config.yaml
d_mlp: 640
vocab_size: 2048
bias: "none"
init_std_o: 0.0823
init_std_up: 0.052
grad_clip: 0.5
warmup_steps: 0
schedule: "wsd"
batch_tokens: [16384, 32768, 65536, 131072]
seq_len: 256
doc_mask: true
train_tokens: 180600000
MLP neurons of a small language model. Each row is named by its layer, matrix (gate and up: input weights; down: output weights) and neuron, and shows model dimensions 32-159. Each number is 200 + 40 x the weight over its row's rms, rounded and kept within 0 to 999. A neuron's up and down rows have the sign that makes its largest values positive.
Before each neuron's rows, "fires after" lists the tokens most often just before its 100 highest values on Wikipedia text that the model never trained on.

fires after: " ", " (", "==="
L2.gate625,210,144,203,115,211,214,233,151,208,163,146,321,263,240,177,250,218,169,92,211,195,198,214,196,181,196,186,198,208,264,166,159,209,204,151,269,201,176,250,189,191,215,154,178,237,216,194,116,195,232,167,208,196,130,198,222,212,220,211,192,145,252,184,141,194,210,173,241,197,212,236,228,272,166,196,167,178,202,244,198,180,188,177,192,169,184,229,220,271,253,156,154,200,221,177,185,176,94,182,165,213,233,221,223,159,276,179,251,237,244,261,251,160,180,146,181,202,205,217,211,207,174,194,192,261,139,200,247
L2.up625,258,171,200,183,193,189,175,222,241,233,306,277,260,203,195,189,276,137,161,227,199,249,134,213,126,206,212,239,171,175,210,250,106,149,216,133,165,141,230,147,186,254,178,150,219,254,142,245,184,201,201,240,195,153,264,232,196,178,210,203,231,196,215,253,205,231,200,240,141,230,231,163,171,177,201,253,160,145,151,213,179,153,232,191,214,197,215,211,206,198,235,238,232,248,257,161,309,215,197,200,209,225,154,152,271,131,221,275,264,217,209,199,207,175,232,198,122,216,261,125,200,185,226,247,232,168,193,171
L2.down625,220,216,187,186,210,155,287,114,197,242,218,204,144,231,238,210,246,204,224,188,184,215,216,228,209,224,236,204,168,235,177,188,156,206,194,256,92,272,137,172,189,208,179,203,225,260,240,125,204,235,263,160,195,165,207,198,226,209,244,185,170,183,90,233,232,169,198,197,92,165,250,172,202,199,183,221,245,159,175,217,180,219,235,175,242,137,168,182,264,187,232,183,182,184,248,163,239,252,279,169,180,198,166,183,211,190,160,237,329,183,277,203,183,202,227,143,181,157,184,200,196,264,224,310,191,203,260,172

fires after: " ", " the", " |", " stud"
L2.gate158,198,167,240,183,161,145,222,211,200,218,209,249,143,119,253,185,308,209,200,189,192,290,206,196,160,237,246,150,125,162,157,213,205,223,187,182,212,226,227,107,191,197,185,218,212,266,218,174,248,218,212,261,215,133,216,170,197,155,173,200,186,193,148,233,268,171,287,190,208,213,156,237,185,191,205,176,239,241,166,177,208,197,167,203,205,235,179,222,195,291,188,244,120,174,204,173,193,155,189,227,145,188,175,202,229,166,153,227,216,213,278,199,116,144,137,198,200,220,115,226,155,204,268,174,263,161,219,270
L2.up158,241,219,160,214,255,231,172,166,233,161,204,169,239,224,245,260,224,236,198,224,228,165,155,214,207,234,230,210,136,255,226,178,191,162,235,196,187,146,242,172,201,153,146,142,217,186,147,225,290,177,267,221,170,188,232,172,250,216,180,143,219,166,217,205,228,268,216,166,238,262,197,229,215,159,153,195,167,198,194,214,195,268,251,160,211,227,166,175,180,197,219,206,274,146,174,179,240,191,165,200,213,185,196,224,176,161,214,227,294,207,181,225,154,184,177,213,217,194,190,173,166,175,170,201,323,292,133,216
L2.down158,178,182,192,168,181,239,289,139,188,187,177,129,199,84,315,207,171,244,144,278,234,209,204,170,215,185,213,178,140,238,152,227,239,176,174,181,262,241,203,169,244,228,163,125,259,195,225,166,147,172,232,150,260,160,246,257,206,191,233,229,141,242,109,256,197,192,156,263,220,220,196,174,186,282,245,225,199,188,200,171,179,201,230,195,193,224,155,171,198,317,197,166,201,212,177,217,237,202,171,192,196,231,195,186,180,214,198,166,279,161,203,158,223,248,214,186,228,157,168,196,227,247,191,211,265,187,143,212

fires after: "E", " the", "arly", " l", " f"
L2.gate632,197,232,263,250,185,206,202,160,141,169,176,218,232,226,220,191,182,228,251,185,228,210,184,209,239,92,265,298,216,202,209,204,176,228,164,268,182,258,178,153,250,173,186,211,230,192,196,122,219,258,258,183,249,168,181,250,178,231,174,118,267,156,225,246,241,211,204,143,228,166,232,189,232,191,197,176,102,168,205,169,66,216,209,199,169,196,202,240,251,206,297,227,226,182,201,217,205,138,222,211,181,248,159,237,244,218,173,229,125,231,172,154,163,214,150,183,269,224,219,124,159,214,227,215,213,236,245,218
L2.up632,180,211,226,248,170,167,145,169,238,165,177,261,160,175,206,183,170,199,193,215,186,218,235,188,217,161,169,274,225,176,226,146,189,213,179,197,204,245,261,187,263,161,175,166,258,181,157,190,214,270,218,223,241,256,204,212,187,258,121,176,243,226,209,279,209,168,244,159,168,209,152,163,262,137,194,187,156,151,170,188,195,214,183,165,117,187,186,210,199,283,211,228,180,129,175,225,173,207,171,246,128,194,189,158,173,183,151,265,163,185,221,178,199,165,106,248,201,186,303,166,251,168,209,142,231,251,214,192
L2.down632,168,171,221,243,149,188,228,233,205,200,219,242,193,212,144,214,196,259,201,162,204,221,189,142,175,213,198,241,195,186,174,171,180,245,193,269,193,186,202,143,219,165,224,164,221,184,224,164,204,163,167,226,289,199,205,263,224,194,128,184,188,187,181,202,155,146,190,184,216,263,139,182,186,167,128,195,163,220,192,211,209,184,211,269,234,209,217,253,189,232,238,167,120,175,177,218,205,160,215,197,119,147,245,211,175,197,192,245,222,141,150,183,192,232,139,201,198,183,37,176,231,206,163,203,182,228,223,170

fires after: " B", "b", " b", " w", " W", " over"
L2.gate262,182,212,202,174,125,257,191,166,163,128,216,200,252,189,203,250,143,173,210,250,138,236,152,150,121,257,215,175,192,172,278,145,167,156,189,220,183,226,194,181,238,188,229,182,185,239,223,161,232,190,194,173,208,242,174,259,208,226,213,245,184,175,207,227,215,211,195,227,205,218,199,209,284,206,209,228,217,242,156,221,127,218,341,155,198,160,167,251,136,257,173,221,207,224,124,222,187,245,210,257,212,195,260,143,158,166,252,213,192,160,263,197,140,217,138,119,259,236,154,223,243,206,176,229,159,240,242,199
L2.up262,233,166,215,135,199,264,252,222,121,156,282,237,194,198,199,226,251,193,154,246,135,203,169,209,159,224,228,182,160,157,158,198,108,230,204,207,151,135,149,157,260,112,133,197,182,187,283,170,192,231,179,229,173,135,139,147,141,264,200,164,252,171,203,147,222,214,211,214,268,195,270,197,193,246,214,260,279,204,197,223,158,220,228,245,145,173,194,171,199,296,202,266,222,217,196,124,203,198,222,201,190,260,243,241,215,168,180,215,200,145,193,218,182,201,133,257,243,259,180,199,165,228,192,156,262,188,167,212
L2.down262,198,180,283,159,118,175,219,162,279,181,212,206,199,202,172,221,247,200,267,245,157,152,204,201,236,261,208,73,227,140,251,91,230,215,204,207,214,163,198,232,216,174,162,154,189,225,221,172,165,184,198,195,178,216,242,264,194,193,204,223,278,138,195,174,166,221,213,253,227,170,184,182,182,226,230,163,225,250,199,248,185,207,173,170,68,165,152,176,204,212,134,250,151,176,197,185,196,170,226,207,204,253,255,131,228,197,215,198,181,214,215,198,163,231,183,233,181,189,195,153,184,265,150,253,123,250,207,178

fires after: "b", " W", " w", "w", " Fl"
L2.gate576,252,262,134,217,194,272,246,149,221,241,151,148,214,174,180,205,200,196,202,207,145,207,254,202,208,179,247,262,211,204,206,199,251,212,208,247,84,243,198,218,187,280,161,214,229,107,218,178,210,203,181,179,186,197,146,212,193,131,238,134,222,195,184,171,222,209,203,231,213,232,148,241,108,261,217,198,81,195,148,215,172,233,298,214,102,212,213,216,197,204,184,225,183,282,252,221,256,255,188,178,245,188,240,128,140,246,252,186,204,181,221,176,175,148,189,197,241,206,246,205,196,181,217,207,182,238,228,212
L2.up576,159,162,189,184,176,240,175,180,138,180,163,233,196,193,156,235,109,230,234,105,149,206,162,150,207,247,208,249,211,213,218,188,223,240,136,178,220,190,255,185,252,112,207,172,154,209,254,196,189,188,229,173,131,179,213,242,143,224,213,184,248,171,255,151,228,226,198,247,210,209,189,236,210,284,232,148,221,236,184,232,220,201,210,203,138,187,190,229,231,226,219,194,156,239,230,260,181,192,242,232,260,220,194,163,201,196,219,236,223,225,246,114,254,177,181,219,278,203,206,163,207,257,172,210,205,240,239,183
L2.down576,267,208,167,238,159,193,130,259,195,183,278,175,255,203,209,191,152,225,194,178,189,198,193,157,198,164,193,176,126,220,116,132,240,292,179,183,180,202,217,201,251,165,154,182,160,206,189,189,152,144,219,173,304,256,225,233,160,246,236,241,190,187,128,170,194,78,276,193,166,263,226,184,149,243,230,171,168,284,190,279,114,202,205,247,176,194,175,179,172,148,207,171,164,179,236,239,271,204,169,173,237,144,209,128,179,247,230,197,184,148,218,187,152,181,203,149,161,139,202,200,158,239,157,121,193,211,212,143

fires after: "h", " s", "arly", "s", " bro", " l"
L2.gate70,209,199,231,248,190,191,122,230,263,140,177,234,207,245,185,179,176,250,155,212,165,255,183,204,135,190,205,181,223,161,258,155,179,208,174,185,235,183,232,242,167,188,201,131,179,224,153,240,259,292,178,236,251,175,129,159,218,195,57,151,260,224,261,250,209,243,255,204,204,281,160,84,256,158,197,171,186,226,166,214,217,224,171,220,182,241,179,228,202,239,232,202,206,177,195,180,197,194,209,198,177,228,186,255,171,89,191,248,183,200,249,168,195,195,121,230,217,220,185,175,195,210,199,173,147,236,154,249
L2.up70,197,209,232,247,174,144,156,217,182,174,174,230,197,206,220,190,176,252,118,238,259,207,204,148,258,226,211,182,223,288,158,222,209,245,195,208,290,117,199,203,151,281,250,173,203,189,196,231,296,227,247,144,243,208,231,207,143,220,154,193,255,221,183,239,294,224,223,183,204,190,204,248,190,198,198,217,208,251,221,217,182,92,230,160,234,207,168,166,233,183,240,133,175,179,226,186,187,220,245,212,197,200,206,218,210,182,218,265,221,173,234,167,186,201,206,253,231,179,201,147,229,217,180,213,148,195,228,227
L2.down70,121,220,279,178,281,116,187,206,212,242,213,138,197,219,226,134,211,234,243,206,185,181,154,119,182,186,250,169,187,172,154,180,304,141,210,237,231,224,183,168,231,289,137,167,238,156,208,131,151,190,216,203,211,172,273,177,165,204,210,224,138,203,198,259,191,272,184,213,226,223,223,177,155,175,168,228,263,171,211,238,233,162,263,201,212,195,194,162,177,239,227,196,119,229,198,217,184,252,160,209,132,199,180,192,182,151,230,194,185,200,201,178,70,214,224,214,161,224,116,161,224,143,210,250,206,157,207,170

fires after: " ", ".", "ash"
L6.gate50,209,201,217,221,162,222,267,150,176,133,256,165,213,229,110,216,190,100,225,218,186,171,113,183,178,258,166,226,205,181,182,209,181,189,221,173,192,119,280,186,266,172,154,251,204,201,244,154,195,211,217,195,177,209,195,239,235,200,118,148,227,189,254,263,108,222,155,192,193,181,249,172,145,260,206,183,197,125,198,217,184,111,189,150,226,241,198,269,146,203,211,152,238,257,200,187,159,220,186,125,222,230,256,183,152,208,226,233,219,211,225,199,156,208,222,178,239,192,246,155,239,242,211,153,266,212,269,189
L6.up50,241,165,238,182,211,207,244,268,201,306,200,183,147,229,156,239,272,243,201,246,185,200,241,240,306,158,280,203,208,204,169,213,202,226,176,254,171,158,178,274,169,153,215,206,267,182,238,328,235,152,191,177,189,172,224,207,175,219,241,142,263,183,174,232,217,149,262,224,201,226,281,206,188,213,150,256,220,200,203,189,197,167,159,249,222,281,222,214,212,217,216,175,174,189,256,194,220,196,277,193,236,237,152,193,162,202,236,221,272,253,209,174,118,164,251,260,189,174,243,199,148,185,148,168,248,249,197,214
L6.down50,166,238,197,190,244,211,249,168,223,266,218,178,145,197,211,213,228,178,193,226,198,160,236,242,196,182,151,247,211,217,138,228,157,155,214,225,211,183,151,253,192,154,176,201,210,180,199,207,210,246,200,218,161,174,251,179,139,265,257,166,276,181,182,230,227,113,232,212,179,154,253,192,207,199,220,150,356,233,251,167,186,210,181,292,158,232,266,294,166,211,266,190,260,166,246,143,202,153,242,199,241,201,196,211,298,143,246,179,297,213,201,187,115,215,185,218,178,184,174,127,206,208,185,169,201,222,219,265

fires after: " In", "h", " the", "th", " "
L2.gate313,202,178,234,209,191,230,195,222,222,167,171,212,213,199,214,222,227,236,222,209,145,295,223,166,216,159,229,192,157,203,173,166,230,123,213,230,235,183,212,181,247,275,253,174,290,212,177,183,315,305,147,224,199,227,222,237,183,200,161,224,216,194,183,261,220,146,260,243,199,172,202,235,164,234,166,247,184,181,163,237,200,214,216,157,253,184,120,220,218,156,214,221,210,167,214,256,211,106,205,233,180,201,221,193,117,183,275,252,195,318,211,211,239,256,135,139,191,125,189,183,223,233,220,192,249,179,250,214
L2.up313,175,269,166,205,267,230,242,225,153,224,239,268,238,257,241,122,143,149,195,162,210,222,169,223,211,211,190,115,217,231,236,150,134,182,196,211,206,229,189,252,222,252,228,198,189,281,192,155,205,142,220,159,195,230,192,204,169,286,178,221,208,264,190,212,244,170,240,243,210,197,210,207,249,206,135,233,198,253,206,213,222,266,209,162,271,230,201,220,174,180,192,143,158,116,181,250,173,200,192,211,221,203,193,244,187,191,234,235,202,178,157,213,208,264,216,234,237,211,243,143,143,93,194,194,210,201,105,196
L2.down313,219,165,202,278,197,146,242,167,252,201,219,185,125,217,189,168,207,201,260,159,182,210,263,207,225,249,152,143,83,135,139,222,189,164,201,199,148,215,128,120,215,180,201,173,164,198,162,161,257,197,239,188,240,140,201,113,236,229,194,234,227,223,180,277,256,197,286,182,212,153,227,221,238,174,214,253,229,194,187,177,172,162,237,182,157,167,202,211,219,177,193,190,289,169,153,142,203,217,251,207,182,207,167,202,157,177,224,225,191,194,290,236,196,153,176,178,152,176,176,191,170,204,181,210,279,234,211,167

fires after: " W", " S", " Sp", " R", "W"
L2.gate360,227,214,184,136,188,203,256,149,190,215,151,148,195,202,256,211,192,132,173,204,203,181,166,249,136,210,176,197,171,224,212,208,192,124,170,209,194,230,183,234,217,236,232,205,172,178,228,82,190,209,244,259,219,214,303,205,154,262,249,161,183,277,226,170,245,214,231,226,185,173,211,205,193,205,237,167,249,209,286,136,178,259,161,167,131,126,143,211,219,222,179,269,151,312,204,183,176,181,224,247,224,223,225,196,174,198,257,198,185,197,225,255,144,185,219,153,237,217,237,203,180,264,206,185,193,259,243,176
L2.up360,226,213,202,189,200,259,207,261,199,227,285,165,227,252,213,189,170,144,214,184,199,184,248,262,157,220,218,245,164,164,207,197,238,273,183,218,140,227,173,180,195,212,187,211,148,209,184,222,206,175,239,214,225,223,201,204,183,228,136,189,227,228,162,233,199,179,133,209,185,226,201,199,239,177,189,182,259,191,201,154,205,200,174,188,268,162,215,208,171,276,175,265,183,257,222,247,117,223,188,150,212,281,177,249,243,201,134,256,280,289,303,130,247,151,218,228,180,194,132,204,228,171,157,122,239,255,202,211
L2.down360,182,150,222,157,202,245,141,173,150,261,178,189,203,229,148,188,211,157,149,198,168,142,218,213,279,260,270,215,230,197,229,180,253,120,255,252,185,225,212,164,152,144,188,175,226,206,250,174,269,206,247,145,185,189,267,231,218,163,184,205,187,176,160,215,191,223,216,209,215,228,190,183,208,189,217,171,176,189,175,196,171,179,208,195,186,125,295,235,171,290,181,185,173,266,136,225,160,193,172,162,235,156,182,158,245,214,197,164,256,151,198,307,222,227,210,198,168,225,176,277,183,232,182,191,206,178,105,221

fires after: " ", "–", " and", " to"
L2.gate277,146,250,169,154,188,225,201,260,188,273,155,237,178,248,253,196,234,188,269,141,241,190,202,186,248,207,199,239,234,243,228,197,187,281,198,266,133,210,215,236,199,237,197,143,266,203,248,174,261,201,188,198,186,187,228,201,229,168,175,166,187,196,250,211,134,100,166,212,143,238,226,179,198,219,165,164,196,229,156,198,194,177,212,270,189,242,200,209,237,166,231,215,143,227,182,225,182,176,194,164,277,231,176,148,115,178,222,278,194,130,253,239,181,173,178,192,154,99,242,197,217,202,226,181,184,124,201,286
L2.up277,173,214,180,213,265,147,239,220,202,214,133,172,231,191,159,128,202,171,190,187,213,139,231,172,167,175,268,153,291,227,191,202,202,182,191,174,210,210,273,224,180,149,185,200,234,192,162,197,118,181,222,218,213,219,228,172,188,192,229,204,237,110,161,287,214,189,198,164,149,198,245,192,210,156,241,211,161,312,220,169,157,301,222,219,196,134,221,246,269,132,215,170,191,153,187,202,152,218,183,155,172,134,197,262,114,211,214,195,267,196,152,105,183,292,234,154,212,252,144,206,265,184,237,233,228,203,189,209
L2.down277,136,233,152,106,271,199,236,210,154,211,142,266,214,304,153,211,199,277,160,253,210,175,230,155,186,168,279,182,197,180,142,87,209,144,161,265,223,242,170,189,269,200,223,232,95,200,150,196,182,192,215,262,182,159,141,176,188,281,193,156,242,263,196,194,200,194,138,242,154,153,206,241,248,216,236,196,157,219,143,143,162,223,171,188,185,120,247,162,230,198,184,187,227,190,183,198,205,219,161,227,262,161,224,198,142,196,228,162,203,151,175,197,228,230,167,127,204,207,194,187,177,209,158,168,157,195,238,176

fires after: " S", " s", " col", " the", " "
L2.gate113,256,154,238,136,197,200,152,136,157,203,199,231,144,179,228,196,214,213,162,220,209,290,137,187,262,239,162,277,204,194,141,139,185,198,209,261,185,222,193,192,133,232,139,197,158,261,180,171,156,181,202,233,239,197,94,252,235,211,229,244,249,262,132,226,282,151,256,191,170,209,156,103,207,156,174,215,179,258,158,209,236,218,176,161,152,164,154,195,148,176,216,243,179,145,195,203,196,171,83,226,165,186,289,232,212,254,218,262,234,212,187,201,202,216,151,265,223,226,175,229,185,179,236,187,159,213,231,235
L2.up113,183,280,202,108,257,173,222,211,190,176,184,252,172,205,246,201,240,172,175,158,203,323,220,212,216,195,198,154,182,186,135,177,207,217,201,225,174,229,207,200,177,187,161,113,184,212,97,233,242,223,209,178,247,281,184,221,179,234,160,241,168,224,218,189,213,164,153,219,284,196,191,166,192,158,164,182,194,178,154,155,155,199,199,214,135,153,196,158,195,202,252,284,298,115,201,162,193,140,189,237,195,159,189,122,220,140,163,129,191,172,197,166,166,245,173,223,170,191,231,235,152,198,182,173,258,89,252,248
L2.down113,196,145,184,203,211,187,197,194,137,197,183,175,118,194,248,228,190,214,199,177,195,227,272,276,215,183,186,192,154,271,200,241,134,185,173,124,178,225,172,259,196,134,253,171,281,128,181,191,122,198,171,250,191,216,293,189,216,187,233,217,179,201,299,211,195,177,228,299,212,200,162,211,156,216,208,192,232,219,193,231,181,217,205,220,183,144,224,219,153,213,141,214,172,167,129,139,297,211,229,307,219,156,227,148,97,230,170,159,177,259,180,192,212,213,202,181,152,143,266,233,208,180,182,203,190,184,211,198

fires after: " ", "–"
L2.gate233,205,251,251,100,237,194,214,151,176,261,201,261,188,290,238,150,201,173,219,173,229,195,206,246,231,198,117,184,217,251,167,115,165,173,201,283,157,117,198,188,172,232,237,239,233,209,269,196,135,264,167,219,270,266,153,203,221,195,190,207,230,208,146,161,236,201,162,208,183,193,220,195,236,162,203,138,197,202,194,192,280,126,221,237,213,214,218,186,191,189,188,125,216,279,223,167,152,169,131,186,221,172,218,189,136,203,284,218,194,247,194,176,191,147,274,184,136,168,238,196,233,210,183,197,169,196,144,255
L2.up233,232,253,183,214,128,124,193,162,261,233,204,158,238,170,243,109,220,144,228,258,192,175,97,244,198,250,266,213,271,179,242,155,226,216,209,165,218,195,237,270,214,266,158,182,209,194,276,206,151,168,186,167,76,214,190,214,188,201,139,192,247,204,192,242,213,289,224,145,221,271,144,220,214,195,187,199,243,156,167,208,235,229,221,251,212,222,193,113,208,203,184,180,172,248,220,237,181,216,230,117,196,209,277,243,151,148,224,259,183,189,212,152,141,187,221,214,182,227,184,186,248,225,173,170,203,221,208,208
L2.down233,144,194,152,197,227,137,209,221,206,233,179,174,178,230,271,177,235,205,238,124,79,238,195,89,217,265,212,140,212,187,155,221,221,226,149,169,148,218,133,177,225,207,179,173,202,207,141,176,246,252,213,256,197,211,168,210,187,212,203,270,171,157,180,251,178,162,222,251,264,184,213,306,229,132,223,193,214,124,234,155,268,255,191,187,237,197,190,162,234,220,189,192,183,238,112,187,188,229,141,188,230,163,189,228,251,248,168,186,242,224,213,210,204,157,120,217,143,155,162,160,185,166,166,261,208,177,190,211

fires after: "°", ",", " of", " and", " −", " |"
L6.gate309,149,278,212,288,171,188,240,154,231,205,108,140,208,221,178,200,207,226,179,141,160,193,185,162,180,255,185,174,206,186,269,211,177,188,208,204,237,195,199,204,158,222,122,184,251,148,195,165,195,220,183,233,207,166,215,136,180,176,243,200,92,205,118,191,142,219,223,139,213,314,290,155,230,266,197,185,245,260,211,244,209,180,199,166,188,195,256,118,222,178,71,180,171,193,166,168,181,103,252,206,135,166,215,279,189,239,211,213,174,212,193,204,259,223,235,111,217,152,234,215,187,207,224,224,164,186,195,163
L6.up309,160,58,205,275,158,203,140,277,181,195,166,159,157,199,157,180,158,223,199,204,245,176,293,209,151,190,206,131,232,210,149,168,188,176,134,203,180,225,234,195,174,181,186,170,219,225,226,239,314,242,200,93,184,222,201,179,200,161,274,177,204,168,165,228,218,233,191,192,170,254,165,159,198,217,255,201,221,160,226,223,161,258,214,249,219,240,157,181,198,269,261,184,239,248,241,188,168,157,159,154,222,257,239,188,208,305,166,264,186,191,241,160,170,240,229,109,179,163,218,231,184,197,184,207,224,168,171,192
L6.down309,216,269,195,249,267,202,156,183,139,211,222,215,184,181,229,161,151,237,173,213,175,191,238,194,241,227,210,214,102,191,155,221,189,244,123,218,151,238,261,239,175,321,135,265,216,221,157,135,202,269,235,186,199,199,216,271,187,220,177,152,222,222,225,215,193,211,166,135,164,202,182,195,176,237,206,151,251,255,187,198,113,139,188,159,185,207,185,173,219,147,201,250,213,201,166,287,138,205,225,153,260,236,311,89,196,220,221,211,162,179,183,176,204,226,241,198,224,197,204,199,176,220,235,216,220,95,156,149

fires after: " W", " L", " G", " w", " S", "ud"
L2.gate622,190,225,203,192,237,227,143,234,148,235,230,192,308,173,181,189,227,219,161,190,225,152,222,189,154,181,197,190,192,156,197,132,195,240,285,300,162,195,177,179,302,217,196,141,232,108,216,227,173,227,162,180,236,206,226,194,170,226,207,185,242,152,246,210,250,225,245,210,176,253,207,147,258,181,205,186,186,192,240,205,200,226,226,170,197,221,191,162,188,211,178,262,188,230,186,179,229,213,139,271,229,185,174,186,187,270,164,223,157,203,229,201,148,206,176,216,264,175,177,181,196,143,144,168,195,217,203,209
L2.up622,246,195,186,204,272,210,147,205,245,164,225,190,190,216,202,182,199,133,116,234,210,136,237,220,188,153,103,254,200,304,172,213,216,276,266,244,192,247,184,171,187,174,248,178,210,159,282,173,215,242,151,233,176,212,282,189,206,238,165,194,301,166,257,213,164,209,218,221,243,207,164,200,201,223,227,241,214,207,216,215,213,264,231,235,148,218,212,106,192,325,203,211,220,222,261,252,159,218,173,236,136,126,239,217,210,196,181,205,134,237,236,189,203,202,202,139,209,249,204,206,189,206,180,199,279,168,254,180
L2.down622,171,191,218,197,171,201,216,200,244,234,237,217,221,203,159,204,145,179,150,221,231,223,113,200,220,158,166,185,186,209,226,191,219,163,312,233,160,124,183,183,265,208,167,269,170,233,295,175,234,183,183,216,179,181,200,240,223,193,165,139,197,186,190,179,103,155,226,147,196,198,176,208,146,272,176,171,214,236,152,224,171,231,185,160,158,157,207,166,212,223,149,243,71,234,218,233,239,188,197,211,210,202,199,213,197,232,254,219,230,158,210,199,204,170,124,216,219,225,239,219,203,180,108,232,197,257,175,207

fires after: " ", " ("
L6.gate87,197,194,210,178,173,164,239,192,195,216,187,239,203,208,175,109,262,127,138,192,159,270,141,194,205,157,205,245,181,226,146,302,204,178,244,254,151,212,198,131,257,185,194,165,221,258,250,206,185,183,283,240,234,161,185,149,171,232,197,261,189,194,159,216,176,177,182,336,210,297,197,289,233,133,190,223,181,168,204,251,201,266,159,227,198,188,195,218,199,187,154,217,238,215,185,151,171,132,186,241,212,152,183,157,154,244,179,191,246,180,188,190,146,177,185,183,212,233,187,175,161,184,273,231,221,226,203,224
L6.up87,184,221,91,193,134,164,166,174,209,179,155,248,283,148,247,173,197,174,226,257,153,236,169,215,93,160,206,223,219,208,188,170,141,95,305,196,161,156,182,217,238,201,224,166,202,200,157,168,175,215,198,214,169,205,226,154,170,218,196,196,265,197,100,225,153,187,154,214,89,190,172,205,192,197,168,177,204,219,224,254,228,249,162,238,236,177,183,247,258,207,184,219,203,170,235,223,186,152,241,194,197,176,197,226,184,191,228,210,211,215,228,236,155,189,178,210,154,202,199,245,190,189,221,144,197,216,275,295
L6.down87,132,156,174,294,162,222,327,221,154,199,208,150,196,204,232,256,252,209,262,242,205,236,89,233,162,223,193,192,218,200,196,230,148,124,216,189,172,182,174,171,214,238,172,139,186,226,192,228,185,167,176,185,161,210,211,112,192,176,219,238,195,201,224,195,234,182,224,288,129,201,185,199,161,180,180,213,247,205,253,183,239,239,183,251,216,134,124,237,204,220,220,165,169,239,156,183,144,254,257,154,196,178,229,180,191,163,234,205,259,175,207,203,131,187,200,186,234,209,222,215,177,238,169,211,168,181,171,149

fires after: "–", " ", " prov", " add", "ov"
L2.gate41,198,225,195,113,276,250,240,236,141,204,208,211,176,178,199,125,211,174,250,199,192,171,182,182,202,226,243,267,211,238,192,217,210,178,303,181,166,200,187,249,179,312,135,194,216,165,184,186,204,231,124,208,192,152,218,180,187,203,166,202,157,117,182,261,128,128,160,200,148,229,160,250,186,202,176,200,195,191,163,147,195,195,259,204,198,148,150,176,223,147,185,192,232,205,146,266,183,222,220,170,196,200,194,174,283,150,183,192,169,254,133,134,169,176,217,179,221,229,236,157,212,181,229,186,145,191,205,240
L2.up41,186,238,179,136,252,264,247,190,169,133,143,264,177,186,229,179,288,121,164,213,208,235,190,214,223,222,201,136,212,233,195,208,198,212,113,287,147,247,196,155,189,221,248,188,101,205,130,208,189,187,146,244,150,273,158,228,253,250,210,173,218,195,182,296,184,216,199,148,141,184,231,182,199,210,165,213,184,197,156,201,180,201,166,195,185,156,193,207,226,198,215,190,167,182,155,115,178,184,199,164,177,213,183,209,141,133,233,226,279,206,293,241,186,222,169,165,202,172,195,208,277,245,154,184,253,229,243,255
L2.down41,229,238,190,175,204,159,243,188,206,232,181,191,253,211,188,187,179,240,159,210,290,134,230,255,179,147,223,200,210,197,273,182,129,115,153,238,162,207,258,198,208,182,306,171,173,149,143,181,209,193,202,151,190,206,122,215,193,159,149,141,186,197,158,256,160,226,220,174,133,178,226,185,262,146,229,213,158,181,187,228,218,169,228,152,100,205,291,299,216,164,202,185,194,229,249,125,254,194,184,221,214,201,167,203,176,188,212,201,193,212,219,179,294,263,236,226,157,162,136,155,159,308,196,143,219,202,237,207

fires after: " ", " (", "–", "|", "\n"
L6.gate275,114,191,153,147,206,152,257,206,177,116,216,254,177,248,175,183,207,157,237,245,152,195,212,162,183,247,227,241,207,194,256,207,214,183,206,185,201,132,245,272,167,156,161,196,189,235,158,152,227,212,225,220,275,213,276,205,200,179,112,136,216,216,284,151,222,203,167,227,156,165,208,161,264,176,233,152,146,217,188,226,205,189,218,222,254,139,213,279,176,186,160,294,239,268,230,127,234,204,225,215,230,165,261,167,172,244,186,272,211,163,229,301,187,206,224,123,245,180,195,235,147,172,168,155,239,106,292,187
L6.up275,137,196,229,219,200,190,211,237,206,176,242,266,198,192,70,284,273,224,194,256,244,269,167,130,243,162,214,197,169,156,159,186,191,223,191,147,133,194,192,170,247,151,168,195,192,177,104,196,203,124,147,230,222,171,173,248,267,180,217,173,257,168,155,236,263,243,168,206,147,230,258,206,170,204,212,148,179,146,204,177,148,247,182,180,170,144,230,196,248,191,124,256,223,176,175,138,170,231,222,190,160,205,234,185,152,249,143,223,203,200,227,246,185,211,168,223,221,230,202,172,216,211,175,196,231,110,201,234
L6.down275,171,247,277,205,247,201,173,236,230,218,183,200,173,129,200,178,208,264,210,197,203,230,290,131,260,166,127,236,151,274,287,156,241,210,150,295,180,182,185,198,228,256,163,244,208,238,188,147,178,210,202,197,217,206,211,145,256,295,209,173,227,232,171,237,186,162,208,121,255,149,227,194,154,136,231,176,152,257,208,222,233,226,139,178,181,144,201,203,255,169,219,151,206,161,154,202,178,135,147,191,156,192,185,211,129,252,98,208,263,220,157,200,180,250,179,183,215,192,205,219,130,203,197,187,180,266,189,202